Weights of a small GPT-style language model, trained from scratch on English Wikipedia.
Architecture: rotary positions, biases, untied embeddings, attention and MLP in parallel.
MLP neurons of a small language model. Each row is named by its layer, matrix (up: input weights) and neuron, and shows model dimensions 64-191. Each number is 128 + 24 x the weight over its row's rms, rounded and kept within 0 to 255.
After each neuron's rows, "fires on" lists the tokens most often at its 100 highest values on Wikipedia text that the model never trained on. A number after a token or word is its count.

L3.up177 [ 97 165 137 110 146 137 144 120 133  57 166 139 128 136 144 138 162 142 138 122 160 118 136 136 144 154 111 108 166 123 138 114 138 146 128 124 147  97 147 139 140 123 167 126 122 135 131  75 140 149 135  97  99 152 116 137 131 119 154 136 139 123  90 154 127 136 109 105  99 142 145 135 110 100  99 157 149 142 157 178 146 103 131 102 149 104 139 142 141 102 140 144 108 126 116 151 125 125 135 147 132 167 143 106 139 193 102 102 132  92 170 170 111 115 160 155 104 136 104 133 158 124 149 135 117 113 164 132]
fires on: "," 41, "enn" 7, " as" 5, "o" 4

L3.up330 [125 158 139 130 181 123 115 115 168 150 143  83 139 148 131  93 172 114 131 113 133 126 133 131 127 121 121 123 123 139 167 105 109 133 114 110 140 129 139 133 152 148 143  77 144 133 163 149 121 143 124 114 120 139  97 128 131 129 116 159 134 171 130 120  89 142 136 144 156 114 138  95 152 150  96 123 131 143 135 135 120 171 126  93 149 129 100 108 119 138 100 133 100 102 103 153 152 146 121 108 110 121  95 128 137  75 107 152 151 141 134 137 142 120 107 138 131 140 130 120 103 124 166 169 132 129 120 122]
fires on: "n" 18, "od" 18, "he" 10, "ally" 9, "andid" 4

L3.up1436 [130 109 143 102 121  96 128 138 169 130 122 133 140 135 106 158 134 154  84 138 176 117 115 142 117 105 149  81 172 135 123  93 125 156 151 120 122 130 153 123 144 155 134 131 138  95 108 161 156 123  78 148 152 133  84 107 109 142 136 111 126 127 111 157 112 136 167 115 140 112 102 103 110 163 126 112 111  93 140 138 101 176 129 138 116 171 140 148 121 120 138 142 108 162 126 172  98  94  91 112 114 103 128 153 138 141 106 143 168  96  62 142  95 178 127 142 111 118 107 167  96 142 151 135 154 102 119 130]
fires on: " and" 26, "an" 21, "av" 6

L3.up1507 [128 123 122 128 128 197 105 132 147 109 117 148  82 113 126 124  95 129 137  95 126  87 158 151 177  66 156 124 135 120  89  90 170 131 130 117 128 140  87 146 100 111 159 141  92 178 137 119 118 116 161 156 103 134  89 145 138 112 163 134 128 125 122 117 125  94 155 113 143 118 122 105 136 119 129 121 117 140 150  97 112 139 193  79 156 122 107 136 144 154 165 142 129 141 132 128 147  82 135 145 119 131 147 142 119 102 146 108 140 111 122 128 107 114 109 127 120 116 110 121 141 125 117 126  78 135 110 141]
fires on: "s" 25, "es" 15, "les" 12, "r" 8

L3.up300 [133 138 146 143 119 157 135  95 172 128 140 142 135 164 181 135 136  77 124 131 116 130 119 157 163  88 201 111 150  94 129 131 115  99  82 130 112  87 173 111 101 122 158 114 151  93 135 175 123 129 147 129 132 131 115 123 125  78 155 136 155 161 128 186 164 133 126 161 132 153  92 150 123 195 132 110 133  97 114 162 106 143 124 108 132 110 112 156 124 150 128 141 139 138 158 141 156 154  83 118 149 139 178  89 131 124 121 153 115 157 112  70 143 131 102 146 109 109 149  90 129 117 119 114 122 106 113 135]
fires on: "ar" 15, " t" 11, "al" 10, "a" 7, "t" 6, "b" 6

L3.up664 [152 133 142 102 115 101 179 111 117 113 135 125  97  91 134 144 178 115 118 117 102  98 110 136 150  93 129 158 128  89 137 116  91 142 136 149 141 104 158 131 112 149 135 108 124 118 101 131 128 137 102 160 151  93 159 112 171 104 144 132 132 196  99 140 126 114 143 147 125 191 121  99 116 140 122 154 124 109 165  96 108 139 140 123 156  82 134 144 135 116 112 123 123 142 129 149 176 117 148 127 117 120 143 112 158 142 128 176  98 133  96 136 116 173 129 167 144 177 111 121 170 149 163 112 116 140 158  82]
fires on: "i" 21, " and" 12, "em" 9, "ar" 9, "on" 8

L3.up924 [115 172 159 151 112 126  90 101  83 105  95 134 120 146 186  89 161 140 168 145 163 166 127 130 133 147  84 120 152 118 122 144 135 102 157 106 135 130 143  98 114 129 134 125 140 152 142 123 118 149  83 130 130 143 101 105 134 104  79 120 111 119 151 139 139 141  92 122 101 145 185 134 150 131  98 107  97 129 133 107 145 189 137 128 161 146 127 109 144 121 101 108 126 129 118 145  96 114 129 103 136 127 149 117 113 146 126 126  95 140 127 100 110 125 135 125 167 142 108 121 157 131 108 126 128 136 102 124]
fires on: " New" 22, "." 10, "l" 8, "el" 7, "us" 6

L3.up978 [152 127 139 102 156 169 102 125 138 132 110 136 134 119 113 176 144 125 102 138 136 131 120 168  94 136 118 148 145 123 137 158 131 110  95 124 131 117  86 126 158  46 155 133  73 125 130 112 122 134  97  93 133  87 164 130 134  90 153 157 138 159 100 134 181 121 102 159 105 137 166 127 111 122 123 135 111 118 126 168 108 161 129  89 168 160 159 110 129 168 140 163 117 125 132 157 175 107 113 123  99 144 134  77 124  63  91  91 165 103 130 145 107 149 111 115 127 137 107 136 125 129 174  88 139 127 102 118]
fires on: " or" 22, " and" 15, "le" 12, " book" 4

L3.up233 [135 137 148 137 130 153 110 145 118 137 155 147 116 136 141 116 125 138 101 125 118 151 127 153  82 110 145 133 105 128 126 100 122 106 160 107  87 133 140 104 151 137 161 115 127  64 108 145 151  92 130 129 122 107 111 159 160 125 135 123 155 149 167 133  79 133 144  95 127 146  80  95 135 118 131 136 141 130 142 159 113 126 128 118 195 112  82 138 100  99 161 128  90 138  97 136 122 119  98 157 117 154  98 151 110 177  80 116 148 148 110 125 139 117 142 170 137  89 145 142 147 145 125 173 133 119  98 156]
fires on: " but" 22, " while" 14, " that" 13, "om" 6, " which" 5, " and" 5

L3.up1786 [119 125 130 125 128 149 129 116 150 207 131 149 110 151 129 122 147 151 109 156 122  74 106 110 175 105  85  96 107 128 140 118 130 134 148 124 141 125 120  99 111  89 134 107 129 136 159 120 137 113 135 104  91 131 131 123 131 161 120 154 115 106 149 155 120 132 113 113 107 125 158 157 115 108 135 155 147 138 137  96  89  83 142 112 149 107 145 156 120 111 131 122  91 149 132 119 163  92 141 133 124 146 106 131 116 126 160 156 128 101 162 141 155 112 114 120 131 116 184 140 149  87 136  88 129 122  99 118]
fires on: "h" 18, " wh" 15, "el" 6, "m" 5, "z" 5, "est" 4

L3.up961 [137 142 151 109 126  89 143 128 157 135 150 134 127 136 155 121  95 138 132 144 119 143  88 142 122 161 159 124 114 110 152 132 108 103 136  85 126  94 154 140 143 134 148 122 123  95 117 107 118 137 164 151 141 139 117 135  99  91 161 109 140 107 143 132 115  68 183 162 156 104 114 168 126 130 119 118 127 141 104 122 141 129 143 114 164 171 170 143 168 141 156 208 102 119 121  91 121 125 113 139 147 114 119  82 116 135 162 109 143 158  97 138 117 105 114  78 165 112 149 111  99 145 142 149 104  94 134 186]
fires on: "." 22, "," 15, "qu" 11, "a" 10, "an" 5, "ine" 5

L3.up693 [124 146 126  94 154 131 131 162 150 154 145 144 116 134 139 182  91 122 172 147 102 116 126 140 145  96 170 133 152  96 171 120 132 121 151 124 144 119 116  99 133 144 113  87 152 139 141 151  96 112 132 122 142 134 120 171 142 163 130 137  99 121 133 137 145 127 140 114 124 127 137 126 128 149  83 112 149  76 135 164 132  84 122  98 159 150 149 130 155 168 129 117 130 114  93  76 146 141 124 151 164 163 102 102 131  99 162  91 137 126 123 144 157 151 143 143 151 111 152 156 115 187 124 126  86 122 156  95]
fires on: "ch" 20, "v" 15, "ber" 8, "es" 7, "i" 5

L3.up1534 [111  98 143  71 142 112 115 138 129 101 154 111 151 155 132 115 161 121 128  98 107 153 154  95 144  90 155  89 115 142 170 125 137 145 137 125 125 125 121 143 106 145 119 133 144 147 103 140 109 133 133 142 156 119 117  66 170  94 180 125 160 109 105 110 109 130 130 154  69 119 135 140 116 127 136 150  87 155 132 177 137  87 125 133 115  99 132  76 105 157 138 152 123 135 143 171 155 130 175 124 134  94 141 164 136 118  62 154 108 131  65 124 118 146 122 130 135 162 126 141 120 146 115 124 116 166 145 131]
fires on: "a" 43, "r" 18, "as" 6, "i" 5, "ar" 5, "os" 4

L3.up695 [153 166 158 142 135 111 119 137 103 132 156 136 117 101 139 164 107 169 110 111 139 117 134 112 186 142 131 150 103 126 163 143 100 125 100 128 157 146 176 111 113 119 147 122  89  93 113 124 113 165 108 129 114 161 180 154 199 110 160 124 135 113  58  98 121 125  93 112 164 182 129 142  87 108 113 135 121 139 160  92 160 154 104  67 136 107 107 173 161 168 170 123  82 146 129 120  68 146 158 114 172 125 106 127 142 113  84 108 121  99 120 102 101 138 130  95 170 116 178 144 106 183 129 128 131 128 138 154]
fires on: ".\n\n" 37, "." 34, "\n" 5, "\n\n" 5, ")." 4

L3.up1141 [154 151  92 157 128 153 129 123 129 146 146 138 126 157 181 141 135 135 120 113 134 123 106 112 126 120 155 126 109 113 157 105 125 126 118 127 119 144 120 147 132 120 129 155 124 144 146 140 156 145 137  80  96 106 147 131 113 165 103 120 118 137  93 142 138 134 135 144  97 108 148 125 139 133 132 149 159 124 128 142 156 152 138 112 122 114 145  99 163 132 143 175  94 111 172 146 132 125 132 172 111 134 160 133 155 143 107  84 143 150 117 117 115 156  88 105  82  96  79 101  82 121 116 153 148 170 133 112]
fires on: " to" 21, "at" 19, "ian" 12, " and" 9, " as" 5, "e" 4

L3.up226 [117 138 175 118 127  99 124 152 115 125 139  93 157 138 122 134 152 130  99 134 124 144 125 109 119 136 124 128 113  90 123 119 129 134 132 118 156 155 161 152 144 126 108 156  93 134 165 145  82 122 120 116 123 125 116  93 110 106 112  99  88 121 135 157 103 134 160 129 125 112 134 127 127 138 119 123 123 159 150 144 128 180 154 120 113 146 131 130 152 107 139 163 138 129 146 133 130  99 105  56 147 138 150 127 137 157 113 122 156 126  97 104  89 159 162 157 144 111 162 108 124 135 141 141 180 113 116 122]
fires on: "." 30, "en" 10, "l" 7, "m" 5, "er" 5, "a" 5

L3.up1475 [130 155 108 116 179 154 115 133  96 106  89 132 164 113 130 102 168 139 124 131 124 126 155 120 167 149  98 160 126 174 109 113 121 154 125 166 118 115 139 106 133 145 145 140 115 103 141 149 107 134 128 109 119 130 130  81 100 109  98 114 119 134 147 124 134  83 222 174 119  98 129  92 130 134 174 126 126 134  69 102  87 140  97 107 102 133 149 149 144 115 132 103 127 104 142 118 132 110 137 106 166 147 170 141 110 125 117 135  82 138 144  78 118 123 125 117 198 149 105 136 153 134 117 164 116  86 126 156]
fires on: "an" 18, "am" 17, "at" 12, "ym" 7, "i" 7, "m" 6

L3.up974 [ 84  96 146 126 112  97 134 159 159 118  97 138  99 104 136 156 115 119  99 140 109 107 125 167 110 140 155 119 144 132 159 136 136 105  98 115 140 143 192 103 114 116 129 168 109 131 187 107 120 148 128 124 112 110 150 133 133 125 117 154 156 118  93 123 105 100 126 100 161 102 146 107 127 142 156 158 136 165 134 116 119  73 122 158 128 142 129 108 126 150 104 133 107 111 106 178  83 148 156 146 139 124  82 169 149  93  87  96 107 137 136 167 117 148 108 134 130 123 139 144  94 114  77 192  91 125 106 141]
fires on: "." 61, ".\n\n" 21, "\n\n" 7

L3.up444 [ 96 116 146 121 154 114 130 101 106 135 145 128 134 128  98 149 150 156 141  90 113 126 162 177 111 115 129 121 116 130 135 131 111 125 154 107 118 122 111 153 126  88 132 126 122 151 122 144 139  84 166 146 129 113 123 133 141 101 154 124 134 166  98 131 151 145 161 130  79 155 140 177 128 124 152 136 126 152  95 140 124 110 142 107 145  46 150 126 119 137  92 110 131 125 156 137  99  82 101 109  91 137 111  57 154 168  95 142 104  79 107  84  98 115 129 133 143 121 132 123 169 107 128 159 162 124 138 146]
fires on: " as" 27, "," 9, "I" 7, "G" 6, " no" 5, " I" 5

L3.up967 [ 95 111 166 119 153 127 136 131 141 135 149 116  87 170 163 126 100 129 155 136 151  87 156  96 102 133 108  98 109  87 135 151  99 151 141 115 170 159  89 116 127 131  97 149  94  79 153 134 115 123 136 157  75 168 125 139 174 108 122 131 116 140  74 136 166 114 131 101 113 100  99 161 135 119 138 124 130 130 137 146 129 141 139 126 112 151 128  89 161 127 115 137 104 107 133 111  96 151 131 109 140 130 138 128 168 162  90 103 139 126 154 177 144 110 109 122 184 146 147 125 108 132 141 116 125 136 132 153]
fires on: "." 55, ".\n\n" 27, "\n\n" 4

L3.up1735 [119 140 102 127 104 123 118 115 134 124 101 185  40 120  92  83 129 156 131 152 123 124 168 122 106 109 178 116 136 154 107 143 157 123 162 141 114 115 122 130 153 145 148  92 100 132 135 125 118 140 145 107 125 140  85 135 139 127 149 103  94 128  79 144 147 107  99 112 141 108 146 105 126 125 112 128 127 132 148 130 126 144 133 111 113 145 115 124 148 149 153 141  86 121 149  96 133 125 123 131 146  97 154 109 158 130 147 100 109 114  62 130 142 123 115 153 127 117 150 122 132 123 135 164 151 147 128 128]
fires on: "r" 21, "s" 12, " They" 9, "er" 6, "sh" 5

L3.up320 [105 108 168 104 161 102 151 130 109 133 156  63 169  80 153 107 178 143 126 148  93 131 122 121 100 142 152 134 155 128 177 106 108 145 116  92 133 117  82 104 127 137 155 114  79  80 137 194 174 152 152 120 115 136 131 129 102 132 158 157 156 157 106 158 131 143 139 125 130 129 130 154 164 124 170 148  94 128 190 128 147 143 138 106 155 145 127 132 150 113 141 129 127 131 143 145 161 144 160 155 167 148 163 113 168 107  61  63 119 115  89 148 111 153 139 129 162 139 127 154 140 136 149 123 146 105 119 105]
fires on: " in" 28, " or" 15, "c" 8, " and" 5

L3.up851 [116 117 129  91 108 110 124 119 139  67 118  66  95  69 153 159 117 129 105 105 130 173 135 130 114 105 157 177 146 154 128 114 126 114 105 137 132 150 126 109 134  71  80  98  76  94 116 131 141 150 130 116 160 152 147 146 168 133 144 165 121 112 132 129 156 139 158 118 127 124 150 145 123 159 144 147  95 152 131 137 102 126 115 145 137 105 136 162 126 117 172 142 131  99 140 107 161 113  98 146  86 102 161 126 130  91 110 124  80 150 108 129 107  93 119  79 130 116 133 152 141 147 139 149 122 123 137 165]
fires on: "qu" 20, "m" 11, " name" 11, "it" 6, " term" 5, "enn" 5

L3.up103 [131 137 115  89  70 161 161 190 118 106 134 120  93 142 160 117 152 117 117 127 135 121 118 139 156 171 110 119 136 155 144 137 129 119 111 190 134 127  99  96  80 131 127 110 105 121 132 120 115 142 147  94  80  99 159 122 120 133 135 140 158 145 121  88 158  93 140 134  99 200 157  93 113 112 123 131 154 116  89 170 112 139  91 122  96  68 172 119 155 112 104  81 125 129 117 163 141 140 141 116 123 129 144 128 105 155  97 126 139 116 122 117 135  66 129  86 101 142 106 174 149 165 150 154 140 151 138 112]
fires on: "," 35, " and" 32, ";" 11, "—" 4

L3.up1664 [124 132 159  49 148 127 103 100 112 121 123 136 120 126 149 123 147 140  89 125 128 122 137 138 140 122 134 183 164 130 110 136 149 100 157  69 108 129 113 114 107 111 132 135  97 148 131 165 164 150 125 138 107 126 124 131 101  87 112 109 139 116 139 148 113 108 138 121 142 152 108 113 102 133  91 165 168 168 104 173 175 114 155 105 177 139 129  95 120 127 169 150 151 137 137 128  97  96 133 128 120 140 139 122 145 148 100 109 147 146 122 117  97 151 146 116 105 134 101 118 149 146 142 147 129 143 165  95]
fires on: " " 44, "." 9, "a" 7, "p" 7, "m" 6, "," 4

L3.up437 [140  99 135 102 157  98 142 141 176 159 173 136 153 174 163 145 138 173  93  91 136 126 145 132 126 106 111 132 122 151 132 110 138 123 125 139 115 182 109  99 161 124 131 155  95 168 141 101 133 103 143 115 116  63 129 124 133 162 131 153 162  99 132 159 130 108 115 157 154 127 150 135 123 124 111 142 131 131 132 128 159 113  93 103 126 144 143 103 154 133  96 133 111 144 142 128 106 134 121 114 133 128 119 166 151  76 136 115 139 154 138 204 107  85 142 137 116 146 169 118 140 113 119 134 178  97 147 107]
fires on: "ol" 25, "a" 9, "p" 6, ":" 5, " Hol" 4, "eat" 4

L3.up1129 [116 137 149 158 106 137 120 143 108 154  96 121 149 155 125  92 141  96 112 113 146 126 144 134 145  99 161 108 185 118 123 173 134 150 128  82 116 174 144 126 180 117 115 131 166 119 110 156 159 110 151 132 150 146 137 155 110 126 108 108 125 105  90  66 147 154 145 139  93 145 128 102 100 118 107 123 150 112 103 124 111 110 111 134 154 119  90 127 142 145  93 104 133 108 117 153  83 127 139 150 136 128 139 112 128 107 124 106 137 122 107 142 146 145 138 133 105 102 130 147 132  96 168 153 175 156 150 121]
fires on: "in" 13, "at" 12, "ar" 11, "a" 7, "o" 7

L3.up548 [101 120 150 129 125 120 143 142 153 114 147 133 145 125 123 130  93 123 112 137 135 137 123 113 123 109 129 144 123 119 133 168  99 109 129 158 149 129 168 142 186 124 116 123  37  91 123 132 129 138  99 100 151  86 162 120 158 129 116 141 111 119 106 153 151 100 127 114 162 138 158 135  47 144  95 126 148  93 124 139 116 144 142  96 118 120  99 117 123 115 119 153 140 112 118 106 107 111 128 140 129 129 109  60 191 134  81 130 159 136 130 114 141 119 113  76 170  77 134 124 140 159 134 147 114 153 157 140]
fires on: "." 51, "|" 23, ".\n\n" 9, "\n\n" 7, ")." 4

L3.up501 [114  82 139 116 129 156 143  99 109 154 101 125 116 139 142 121 106 120 144 109 130  98 133 129 156 138 164 134 156 125 128 118 121 159  92 129 125 153 152  85 122 126 131 107  89 118 174  80 107 137 121  98 115 122 147  78 118  94 119 118 131 137 162 121 129 143 139 137 151 112 122 143 149  89 153 132 138 149 102  85 114 143 156 148 168 134 130 122  87 162  99 115  83 160 125 102 114 162 131 130  87 122 128 113 127  96 155 168 133 104 144 138 160 116 129 127 118  88 122 108  64 108 114 116 138 121 160 117]
fires on: "h" 23, "b" 13, "p" 12, "l" 9, "m" 5

L3.up1151 [ 79 101 142 129 133 158  99  78 131 131 141  99 103 159 196 121 141 134 179 133  97  98  81 150 120 107 148 144 139 144 105 140 161 136 130 121 152 157 142 121 161 136 128 108  91 136 114 140 127 100 140 111 119 116 151 124 105 150  99 152 146 128  65 153 110 142 134 173 144 163 128 137 136  90 116 130 153 120  93 143 126 123 121 168 102 148 150 123 139 150 139 120  98 147 141 118 166 108 167 144 163 112 135 184 142 125 161 165  97 138 111 111  97 122 101 160 139 153 193 125  90 126 100 129 145 125 120 105]
fires on: "er" 13, "ik" 10, "C" 8, "mer" 7, "i" 7, "u" 7

L3.up350 [105 147  76 134 148  89  82 124 164 131 137  98 130 132 134 109  90 115 100  95 171 122 135  61 105 100 138 104 145 116 129 138 168 118 132 123 182 150 113  99 103 106 123  97  93 125 130 148 138 124 122 143 150  83 116 124 152 144 107 147 147  93 113 144  92 125 118 160 148 125 165 139 104 178 139 134 126 115 129 139  84  91 129 105 159  94 162 131 152 165 136 114 160 115 112 111 124 133 149 143 139 116  97 121  99 159 144 121 100  94 152 128 103 118 146 163 116 134 114 160 183 134 171 146 118  79 111 130]
fires on: " to" 20, " is" 13, "ar" 8, "as" 8, "im" 5, "iz" 4

L3.up391 [106 195 148 163 101 104 142 138 142 133  86 144 107 118 164 164 112 126  91 115 147 104 120 118 154 106 137 117 153 106 169 132 128 151 100  86 164 120 152 141 147 116 144 158 110  73 131 115 111  99  91 124 107 167 180 155 107 105 113 112 154 164 105 132 132 128  96 115 129 126  84 119  96 159 147 141 164 111 134 111 129 107 145 162 123 136 125 117 122 133 118 127 124 160 120 111 105 147 112 161  92 149 132 159 120  94 140 133 125 123  57 116 117 101 156  93 153 102  79 138 164 120  92 152 106 109  95 150]
fires on: "." 35, ".\n\n" 18, "\n\n" 6, " that" 5

L3.up1713 [ 69 118 107 115 126 128 107 100 188 140 135 141 164 162 157 147 154 132 119 119 101 148 132  93 100  94 121 127 165 130 107 129 155 136  70 106 138 157 169 147 182 147 160 122 139  99 130 153 152 144 116 155 165 127  74 131 129 114 163 137 153  97 129 153  66 130 129 155 127 100 135  91 148 107 126 157 118 129  87 105 123 121  96 155 158 131 167 126 128 121 128 135 121 170 140  94  92 147 129 138 152 130 141 129 146 109  94 138 166 129 104 152 137 122 129 147  65 149 122 133  94 135 124 137 131 132 161 151]
fires on: "as" 17, "s" 9, "ou" 8, "a" 8, " journal" 8, "an" 6

L3.up1053 [120 139 132 121  99 123 167 135 148 108 145 133  99 140 141 113 135 165 151 145 127 145 110 149 128 132 165 108 117 116 168 104  80 146 133  97 160 109 153 101 124 122 127 146 103 106 176  88 133 125 143 123  91 133 141 147 149 119 100 134 143 159 149 142 175  97 133 142 160 128 143 160 116 105 186 152 110  97 146 134 132 138 146 147 150 115 158 135 159 160 110 144 121 125  98 129 106 146 124 130 141 115 114 165 129 141  80 113 120 129  74 175 136  98 135 120 158  99 142 156 125 137 100 158 127  96 111 170]
fires on: "." 43, ".\n\n" 30, "\n\n" 7, "\n" 5

L3.up10 [117 133 109 111 136  93  70 123 173 120 145 180  95 131  75 130 151 151 115 112 143 130 100 161 151 102 155 148 160  88 128 142 112 139 143 120 136 141 149  62  94 157 147 128 139 112 111 107 157 166 158 108 127 117 106  87 103 102 169 148 123 188 123 133 160 143 145 136 202 131 150 116 171 139 161 126 142 136 106 143 123  92 104 118 120 120 151 130 147 113 110 148 155 168 142 165 124 146 118 115 132 131 112 172 171  82 145 125 165 166 102 145  87 143 134 123 120 103  99 127 125  90 147 144 116 134  91  99]
fires on: "al" 31, "g" 8, "ay" 8, "end" 6, "ar" 5, "all" 4

L3.up108 [116 101 136 101  95 130 120 137 142 158 154  72  97  81 167 119 106 122  93 130 175  97 137 142 136 117 111 120 112 113 158  69  78 173 120 150 108 147 157 118 142 138  67 118 116 124 131  83 160  86 137 126 139 143 131 133 143 114 163  89  98 123 131 112 109 115 125  89 112 129 135  94 117  82 119  99 134 119 155 119 118 136 160 154 116 136 113 113 115 159 138 160 157 146 126 119  99 125 187 131 171 130  47 154 114 131 141 128 109 122  89 113 117 148 106 116 157 153 133  81 155 131 140 118 122 136  82 127]
fires on: "et" 19, " to" 11, "ing" 7, "ow" 6, "oc" 4, "k" 4

L3.up1049 [ 97 123 119 160 143 128 114 109 138 104 143  65 102 133 163 133 127 165 151 104 131 140 135  85  75 146 139 147 119 121 133 157 124 109 138 110 131 113 169 146 144  94 143 119  65 122 168 137 140 146 132 104 113 157 131 165 117  99 138 136 121 122 122 131 117 119 112 137 168 169  80 132 146 129 139 125 115 125 139  94 158  94 150 119 124 144 140 117 128 126 178 132 102 120 130 174 127  99 194 135 142  80 147 118 152 108 125 161 117  95 144 139  85 102 154 103 127 171 152 152 147 135 138 122 128 132 135 115]
fires on: "." 51, ".\n\n" 30, ")." 4

L3.up636 [137 118 105  90 144  87  70 161 140 154 134 161 121 137 106 137 124 150 133 156 138 151 204 136 144 161 132 121 123 139 100 129 150 102 140 118 157 128 134 103 145 137 143 145 118 128 116 132 121 123 140 118 144 104 100 117 142 106 158 149 151 119 141 140 109 147 125 151 148 150 144 159 128 133 128 147  95 179 103 124 142 117 129 153 184 126 142 156 108 132  96 123 118 118  97 135 158 123  99 136 132 121 137 143 147 100 160 111 146 128 178 141 121 125 149 139 166 126 107 147 133 121  46 124 113  90 115 121]
fires on: "al" 21, "ar" 13, "." 12, "an" 11, " place" 8

L3.up170 [108 153 147 120 123 103 138 138 115 138 149 146 146 168 170 133 161 132 125 118 197 135 139 117  96 142 162 116 139  87 108 105 155 136  92 157 159 109 116 110  97 163 139 121  96 120 110 139 185 122 170 149 114 103 105 104 122  62  90 106 160  98  83 115 180 120 144 142 107 145 146  87 142 100 171 143 130 133 152 112 105 157 113  88  97 147 167 128 161 169 113 138 146 159 143 188  95 134 120 174 139 130 113 154 105 163 114 106 117 151 121 134 123  98  96 124 140 124 148 114 126 111 135 132 147 105 125 111]
fires on: "n" 13, "v" 10, "ik" 8, "N" 8, "ight" 8, " dec" 7

L3.up1147 [115 124 153 157 124 153 160 143 139 122  99 109 157 129 147 132 152 134 146 177 164 140 123 112 134 158 160  69 117 136 127 136 133  93 135  88  88 125 139 141 119 114 119 143 140 103 106 126  97 128 132 156 162 147 177 161 117 147 124 154 142 122 119 113 105 104 127 128 139 156  86 111 139 147 100 145 133 149  89 155 129  66  81  90  99 136 131 129 138 145 151 167 144 158  80 105 109 131 140 134 150 127 115 180  95 139 107 120 121 162 164 143 127 134 121 121 114 130  78 100 121 103  89 154 100 112 180 153]
fires on: "." 50, "p" 8, "ro" 6, "," 6, "erm" 6, "et" 4

L3.up535 [108 126 114 100 111 115 107 134 112  86 111 140 108 145 137 143 126  98  96  86 126 124 136 143 205 141 117 112 136  96 108 144 123 164 166 126 149 120 141 106 145 186 102 143  99 106 108 115 159 144 120 127 145 121 132 115  75 145 170 122 131 145 124 128 149 109 153 115  88 219 125 139  96  87  75 137 137 143 136 130 133 114 164 120 106 108 154 119  98 127 154 135 140 115 166 168  89 130 157 168 116 163 146  97 107 157 162 134 135 117 112 131  75  99 125 115 122 129 144 133 118 108 134 134 126 151 137 115]
fires on: "er" 18, " well" 13, "b" 10, "en" 10, "ether" 8, "fer" 4

L3.up174 [113 105 106 159 176  95 119 159 122 160 145 119  65 124 121 140 151  72 137 126 104 148 112 135 136 159 105 157 168 155 118 109 143 141 143 109 171 174 125  92 121 129 141 109  99 125 138 128  99 131  87  94 138 132 134 169 112 110 135 160 168 131 123 146 102  98 105 116  92  94 153 105  71 114 113 129 143 111  87  90 123 106 113 123 131 126 125 100 117 122 104 116 137 132 155 152 119 143 140 119  98 101 139 148  85 130 140 113  99 169 132 126  82 120  97 115  94 185 150 146 140 144 133 112 170  99 123 133]
fires on: "im" 19, " appear" 10, "as" 9, ";" 6, " and" 6, "ag" 5

L3.up439 [120 120 174 142 102 129 143 138 108 113 158 134 111  83 160 105  99 178 129 119 142 132 115 119 104 106 129 127 140 151 101 129 151 108 122 149 122 150 187 118 125 151 127 113 126 121 105 129 115 149 101 133 153 124 104 112 151 107  73 148 134 141  94 113 118 139 100 155  70 141 158 105 130 140 118 163 147 111 140 119 129 110  94 113 125 110 123 133 163 118 127 110 152 112 162 124 168 118 168 152 133  87 134 143 152 159 178 136 108 112 167 128  59 151 110  99 167 127 146  99 147 148 166 143 145 128 135 103]
fires on: "i" 46, "o" 23, "u" 9

L3.up1267 [157 163 146 133  73  76 112 121 140 127 117 157 127 127 150  94 142 104 123 176  90 105 162 152  86 125 112 141 143 142 125 113  91 115 126 115  98 139 148 103 108 133 128 121 153  94 139 116 133 114  36 160  92 107 153 141 156 143 167 118 154 161 139 164 128 138 129 128 169 110  97 153 149 144 124 129 118 153 133  77 101 115 157 131 148 123 121 123 142 134 109 144  72 135 186 104 157 149 140 139 127  99  99 130 152 145 106 157 154 138  85 108 169 178 137 123 171 147 110 174 111 135 150 128 162 123 120 151]
fires on: " on" 24, "aw" 10, " which" 9, "20" 5, " of" 5, "om" 4

L3.up1598 [ 86 116 108 122 188 185 151 186 142 128 158 110 102 148 211 131 117 135 149 106 129 103  91 137 110 147 130 101 125 129 143 121 118 136 153 126 124 145 104 133 106 101 153 154 104 132 147 174 114 119 165 116 100  88 147 138 112 118 139 153 151 136 163 140 136  95 104 150 103 172 129  98 130 144 113 140 174 151 114 154 120 166 182 140 101 145 143 154 159 102 119 162 126 126  96 109 159 132 142 137 172 141 131  76 122 162 122 114 127 137 134 120 127  77 140 127  95 145 129 117 126 136 104 137 139 144 179  91]
fires on: "," 22, " and" 12, "and" 6, " to" 6, "ed" 6, ")," 5

L3.up1335 [156 116 107 114 133 108  83 151 129 119 148  98 110 113 166 133 104 135 147 137 139 148 120 130 142 158 144 130 129 129 113 150  85 149 165  95 104 107 109  93 127 102 123 117 130  84 121 129 140 136 122  93 111 161 176 163 124 177 159 111  75 116 121 126 102 101 115  91 107 114 130 121 129 137 137 128 152 110 167 154 129 118  98  86 142  85 141 129 117  90 136 117 133 157  96 114 179 124 156 149 151 114 126 112  91 137  99 160  98 143 139 116 113 120 159 128 128 142 153 113 100 117 106 121 117  33 115 145]
fires on: "p" 18, "," 15, "k" 12, "op" 7, "-" 5

L3.up1483 [133 119  60 150  72 156 126 195  89 141 137 130 104  99 121 135 199  73 156 125 153 143 106 146 153 124 103 154 137 134 125 144 142 147 158 176 139 129 125 128 129 137 131 120 106 145 171 128 130 113 167 108 111 111 138 103 145  96 128 172 151 143 144 128 150 120 165 135 126  97 130 105 116 133 130 138 159 104  98 170 111 141 132 122 137 158 126 123  96 130 145 120  98 125 119 128 116 107 152 140 140 203 141 147 138 178 157  87 144 135 133 141 104  87 178 118 143 132  86 138 131 151  93 132 132 163 141 127]
fires on: "," 78, " and" 11, ");" 6, ";" 4